config = dict(
    hidden_size=192,
    hidden_act='swiglu',
    norm_place='pre',
    qk_norm=False,
    bias='qkv',
    parallel_block=False,
    beta2=0.98,
    schedule='wsd',
    doc_mask=True,
)
MLP neurons of a small language model. Each row is named by its layer, matrix (gate and up: input weights) and neuron, and shows model dimensions 16-143. Each number is 128 + 24 x the weight over its row's rms, rounded and kept within 0 to 255. Numbers have three digits each. A neuron's up and down rows have the sign that makes its largest values positive.
After each neuron's rows, "fires after" lists the tokens most often just before its 100 highest values on Wikipedia text that the model never trained on.

L8.gate357:127092128129126120143131154131109123147090165131104129175117107157121142129123094110069118160100127150097130129146170067136126124104148123122145136134162107109155111070140105151169200118135146143100110113143086205115138105149115134115158121121146136147132090109141149171111122156077146132136158115157071126084111110125118103113101103102117182108100094071126091140122113140146107129115
L8.up357:086095172146110169169122115132151104138118115163135125128104115175117120119125131083126122104131091124129111150118123129101142110132095149125176109149147145110129103155120129103110148137094099141162143141147148126097164079130135096103135143128178104113170148091098128111117125158136142143157119121151126130120135126090096097124092160089128161145123138102146093137108153140085132104127
fires after: " Mar", " B", "ar", " te", " J", " b"

L3.gate237:102126155093113133101118108112137114107124106174162133113117103080108119126154122087120118143113140121152135148146163081118113123139139114180145133133136104133156116180138118115132129127119112086121155080113096146118100129103110158103121107118123115130118094167104120085134100145143101115131081129144119161133131108144102174116143125143145153076119118139157128178067109127080181161130
L3.up237:150141133107102091111117109114170158117118127099121152143133149122153108123141105152126127141119146169162140114105131142155122106108115144126142144173113099176109087132131141122163155146213068117110141152107132164126141110146132166127103134117150162105181140107102139121128155153181136122154136107114111145117118143151140147129091158100087142138086143133111127158101111083129162157130
fires after: ".", " R", " v", "en", "R", " r"

L5.gate250:140150138107121160144108129107127131146104094122141141148091123132129161117123123143101145120117121160120151130162141174150139109128143120107160155149143140110159128139142142129117118096166130148108104122114108130113094143067109150081124088118135091167063116136132149159114136126152104110108102112110164189197080134180162129147185130130106110094144136158132162122121114112084166141137
L5.up250:143139108102100089110193091167116110121125139126105116111151131122113138156141065171079133195129115154122143095143101103136118125138123100174110122152111115142143108111096189103122079117146139099101117138156153148105126093106130137137118134137118123084133140132076112122124164103114108166095093142120143081110125136124124179079104117109114120088114121141148140144081137142142176115126
fires after: " R", " r", "R", " T"

L3.gate9:138157153120146127134095140124127110093136135126192139156150091108143188131134111140140157138125125116088116121158098113146133096125095103153118149105102096091131133187123117119131111102134139132099141117119134148150095160137105141118121121095098087155069141136127127134145108107177155126123118108127126105133159130105145174083144110108134095161155128124148162167132131049116133107176
L3.up9:109106133141142169087118157157149135109137112097143135110141126101130073122119070120095135159136117146157095099121098108110145114176093127143146134144105109096119173146148118148076104174134150153138149101171129144145131150054168140141124158105122113115162158117074107153102163153122102162109087148118134145127118138159149114128081150118117112097130113127105152135107147143156138129140
fires after: " R", " v", " r", " the", "2"

L3.gate354:142122107091145112104116143137116161112115152169117121121121096113136105150137160135108156120087154102119120177116120106115101151155122113130160125082117106097100093087134182116113118184155124124115128134113115064146104119145149149156143178147096122120124150156131130111130119102144104158139145164139105102176154100140123101114183123157128157107168181169098155132138160155114131121119
L3.up354:133107115175128143135126130136109123192126067146135107135103106102102153190120150178097129140123157129143106179135121098117147124126121144163141116084126113143105136155107109122163113121134113096090130118145135110039150136129148150137157175144132077091137130146100152183089116142125110155134131100108133122134148135139147167130139138151132115096149175115135092095141142197114112095153
fires after: " m", "M", " Comm", " comm", " M", "un"

L3.gate191:126112120169156123192148109103143136155118120099130136112110093144125125144122121109098127090096130094130101165108138087165108130148164146143152129107156126119110070109146169144124141121145145141108113146122073146094124122123084133116161117133111175098106117115125156129108104102107103128103130128133135099132130119127106140154124134159167208118121134124111136108150092129091144143131
L3.up191:139107144098162130134130158166138134130126130132196123129135121130138089107153088135156142155117117139134118122137072174107111124137116132135150086081159112086119164116158118099139135118106146137101145122169141165139128123114142155149138112132157086144134110131119096155096103157104131120128172148112124161069138126144142147088158120093123130154145127109080093114159100090116130119155
fires after: " b", " B", " f", "B", "b", " se"

L3.gate86:100097125161102136128108091149117185143135118098157148133118098139132185138125086129104118117113119159078166128121121095150145137121117156130127145149133165153170101186145095103155123150150138139116138136122115140134124129091139171111151134121107133160155096153110134110126137105099120125126093137126159153186114149172118144130135139108117107159147132089157178128101113058125106096122
L3.up86:081149137109128166169133091115131148108138131113094136137148093142088119133136076147115157114147110187108109090154106139125107123106101092118140132123124070125126116094109111134134119097120114110125132100169093113145088113091101149124173143110162098123142164143116133106143100094139095159120085104103160156101062127119085113142133134109117143111082117142125139133127123135111162180150
fires after: " R", "R", "C", " C", "G"

L9.gate244:145132189113171097079177102095123137142175134133085123136141125170146143145114118100185104152112140143090117158111128148123083141110108108120152124148138097158149095105149102121158117164104134147149112140148107140106116087105131112128134145128134166139165147133142109125099084143151120134123111126155083122128103140130094086116143121182143184127137102100087144128113136131132162131082
L9.up244:135119190128129139122144123116125119137142105080132126115113116169149132200104137067094105119136125073126123100110158120138137130148095141155151138166147096113148130110142186127164116112116150163128153161134147144129158109081103129110091125148144156121137111118110128162150119163141147180083161100157118140142133148120161134146111147121137119123091092090129118140130074117117172113136
fires after: " b", " w", " t", " B", " f", "urn"

L9.gate408:087105139176166134115082129119107102134127107157122156107091144160134058117154154118138153136127134128138139168105142147127127114156137182113157130150134148082130100120156104119114151147143153109098102080101120103123093153159179137111185128147175117096135130161122121107149119132151153109099069144129160176160141110136111107103148146123161171134120133131105144159117095097161085107101
L9.up408:102170151100114106117126118159082159127159156140167156107168113141047121122151116170124158098094152126130091147121120125128120129112095101112105154110135117146118153109117128151151159128132142129163139122123153127120137156165124103161143137135153118095126125142159178147135136132149162136101134100133128132126116107085168148093111119179128141159078101111136123090140093157108169137142
fires after: " "

L9.gate299:152128142120132183087100098143113141150153166139100102104115107157131093156138127116151117149139120149123143146116153123127098080125210112189147165115116107088128101150163138148118112124116164120129099158098087139128151149148157139143136110148126105159153122138123123143144133083138129143121145108079124102110140063121137125150157110148182169104138157181143170121173099148120145105117
L9.up299:137128109165148177114106148138146096138170132154142143136112179150115129119106097092121120146171117134123089159112136115164121141130141108151090114116157127162081118119120122169089151156100113115088132121098138130094154162116154099132114110110110119112116113100133136101123150152099114181143121147097117115127123117122162138109146171160129081113136161139128107139182117155131109084134
fires after: "\n", " m", "idd", "ol", "ry", " M"